Weights of a small GPT-style language model, trained from scratch on English Wikipedia.
Size: width 192, 6 heads of 64, MLP 768 tanh GELU, vocabulary 2048.
Architecture: LayerNorm before each block, learned positions, no biases in attention or MLP, tied embeddings.
Training: a variant of Muon for these matrices, 11246 steps.
MLP neurons of a small language model. Each row is named by its layer, matrix (up: input weights) and neuron, and shows model dimensions 0-191. Each number is 128 + 24 x the weight over its row's rms, rounded and kept within 0 to 255. Numbers have three digits each.
After each neuron's rows, "fires in" lists the words (lower case) most often at its 100 highest values on Wikipedia text that the model never trained on.

L2.up76:136110120144114108168126126163146158091152141124111129127133096146117136116103114110107155145090153094130112147106132102095100125165137120083148115150137189153142112114057097130071109102201149139115142120131133092097137105137136127106127097106116094086178097149112128124138142116095156124129120139084144153161133143119125151180132164086105161078114123167136126151156174145149125144128140131137128128065108137124163131127092118105136114118161137150120131171123130102119097121118139118164152141129153119125078185150135133113130113127125156120166122140124124092145130165100141137
fires in: "such", "middle", "presidential", "second"

L14.up265:145151156131111103135121135104124120162131155104144128151157129161124162110128151128124135130135101159141143120091132100115125114153136158115179137173148161132093114152140121154125114108169134093130157102097123132142100152128177126167100128137122111155118083167112151123144169118145106124112102097125145108146161107168102107062150091135105114120077115159139124082119148113130129178103102185152190125130146083111098160131111134145177098139146085118102158132123134128120132128136150121101123152131134130116130116149137146121104132102129162117167126102104125041136106110114109093
fires in: "of", "is", "billboard"

L2.up48:087153086162145132152106113157163107093067121136134137118120133161148104122148130153129110101105153124144120167135138149144127138081139110115144115139124097126127073119161124084063102139137137109125128119160152158103110108139125149125105132135171087140103144121121117098152128143109206125108114151111171121107100123156120104149111163134174153097100157148162147110101086153165138167114135140132109117128102141111125145104157137118130132142148088160116153135113151100136090144137132128124135093141103146113161111098122109120142157093103175094181099170127134127156161128115089120
fires in: "for", "believed", "rebels"

L7.up331:131153112130110138146136162146124131080107107102144100106132113115144126098122135083147142164153112133161140159124127137128149157158130107122161117141099087094180123160118124100120086124179117119143135135112133131144154095120108167152093129137099114100134179162110130147141130128150140119111164126111118143126103102123156096162126109108122174077112128091087126145141085141108128126101120180098167131121114127138139138134135145092133196136130093118109084144127078112174136164098112125126138082140142190098138125125112138155097149071148164137129140103112165105140139135088154116
fires in: "for", "investigation"

L4.up208:116092147143098084124110098127102109139156097135171108113105088148163113098131152108193128155171130124146148150114153215153116153149153103108141169116127123125112092122119139099134115119187106155122116172091145083103093139118107151142141122123100119107157126116112145155102137137103109141135126100120156147158144134119128117143114153122145134138113125116137149138180092119143124108122118149174099169109115121073084103137104129173131155152139138092149157100111122162159144144154129130146114141177099128108125128127127149118083090107143139107125121098163113129116167110121091123
fires in: "following", "due", "addition", "additional", "led", "results"

L15.up205:138116113141142092132099144133131135145121134132114093088089096133126093121162157148132114097165129117130132087118124108132109141149115154140124158097126103109134064136122145159145118127122136098106145168165178068083155152101135075167109140100139121138133108166101098132173116099102131092147122150119169090131129148109094131157100117150132142130124152135181137146130177156145172154107120141121120090121152114067176142154102144143177101145117114140108141133120123150158106138145135130127177115090085143157141109143117119134099103133129108132158138136144117102135154174128114091
fires in: "was", "is", "also", "became"

L9.up17:120121147103141105138126121095073157194128116118165158108137120171070109149153106109124121143139127154102111135106086087127146116158168134144122121037165108151105124166143155133101103137138177127122109122106152136128152100115145112151108152144148139154127088141117130129160165119183130138119115135145144114176103137108107102154110159096096128124125140116113118108148116141088124135127123088107135136084090117148151101139129102129136105188161156123119170132114159130123129134146113132166151171120130134101133132103144154102154136119083131134105101141115127110101139166146080111
fires in: "as", "became", "the", "s", "appointed", "becomes"

L8.up571:097108083144138147135138124082101134125136136159167163128119104145129089115128127105154102116106073154127113151103071109126107100172192112119141123103159130109133102095111128110132114136146133128131169131165142098097092123135109163192142140165104129125145161105124135132119122102170149130117134102122132100119093122134122101131175142121140090154150145118152154130160152132117145165174170142152128127096111097109145108132125132069115159138139102164139157109167099116139163117136122127124141082149169110088158150154134141131094159126116136172096110111121159153085105128141106110
fires in: "the", "win", "sent"

L9.up603:105089120134121089185158117131131104118158123168178133146135125173100146168139133146111151090132119102136167139103109103124119121151159143139130146102112129111113117118125130128124098147133166134101143137153115103165112115155116146107143093130144130118154128131096120101142129095122127150183076150195155149157114161158154103131140117108163163113127110151163142115171083149104086157141157160144151102075103101089138118152119119101081135102103109099119130150108105124126117139167173145119090143139119083123145125103116078150141122141147098118097142138143103150136141091091128121
fires in: "in", "the", "north", "southeast"

L9.up613:139119117140137118072137144131157144104122117152169127139149096135108118145121128097088150084174114096128110127141099104157119089113164157091130127115149121129143173077127125162079126113151142117131155128148154117147095133153158162143131125185193094174116143155137117135146159122136147161150102094104125157135099096120086121111125106165097168168113094132148105124102101100132171134101160158101129128121132115122118131119133139147119148099125120119108140137128081114179131134078134151126131133090123163110171110123121117146125095143114155113115191158119143099128117166110102144
fires in: "was", "is", "decision"

L6.up159:088098076183143116124114128117144098143138152154115156115088137128086124122152124133108166106110097156089171145136152072153155090111149145128109173129136133085162095069126087130172144120148174153145098142132143094098126149094148130131091140119126116163107142139110122133134133137145136133135101174077134118130110132111135162134111154106124127135124100147114119165104115127135136112125146140091145141116123159143151136081135179091148121139128141112081138135142137094127173129156146139121203137107116136157130133089124081165142142106128165117152093109128120150116112131108103114
fires in: "a", "went", "remained", "isbn", "is", "became"

L7.up41:175143073147173128102113107105137113137114072114146163128121148113140146150171133122111133139126137161144107135136133113103127169142108136143124105134139149108149117143148127119114136147132152080151093105129124144101168138140141160105084096154108108129121157116094107144166169153138057115131120160142159045136139162150152102148130122135150138127150168147120165084138114123130122085107147122113134149092099119146138165157113131171091133153088108139131153095138126109118099108081128157090141146121147088092140113146163166131132110101125128155122107098071122127141142139126105140
fires in: "national", "international", "over", "only"

L14.up214:116114078146121156103109112144144113127131125096105108126128150157113131145138158191137112116163103089131143103132155132127127158147111162133181108126147109086116124116163141134105109138173136125162121134086126063120095140138108114119090120112123092182121186144127135103122126135111105139128139149079179145130149124119124103158135101173129108120111080193143075156132099131142131148112130149115125138129120137177186169125164104103177107116100105105109093139108114154104106128116127135168113143144122128141101110127093102102088113125144153095153133132123132126135112147152097138
fires in: "are", "is", "be", "to", "were", "as"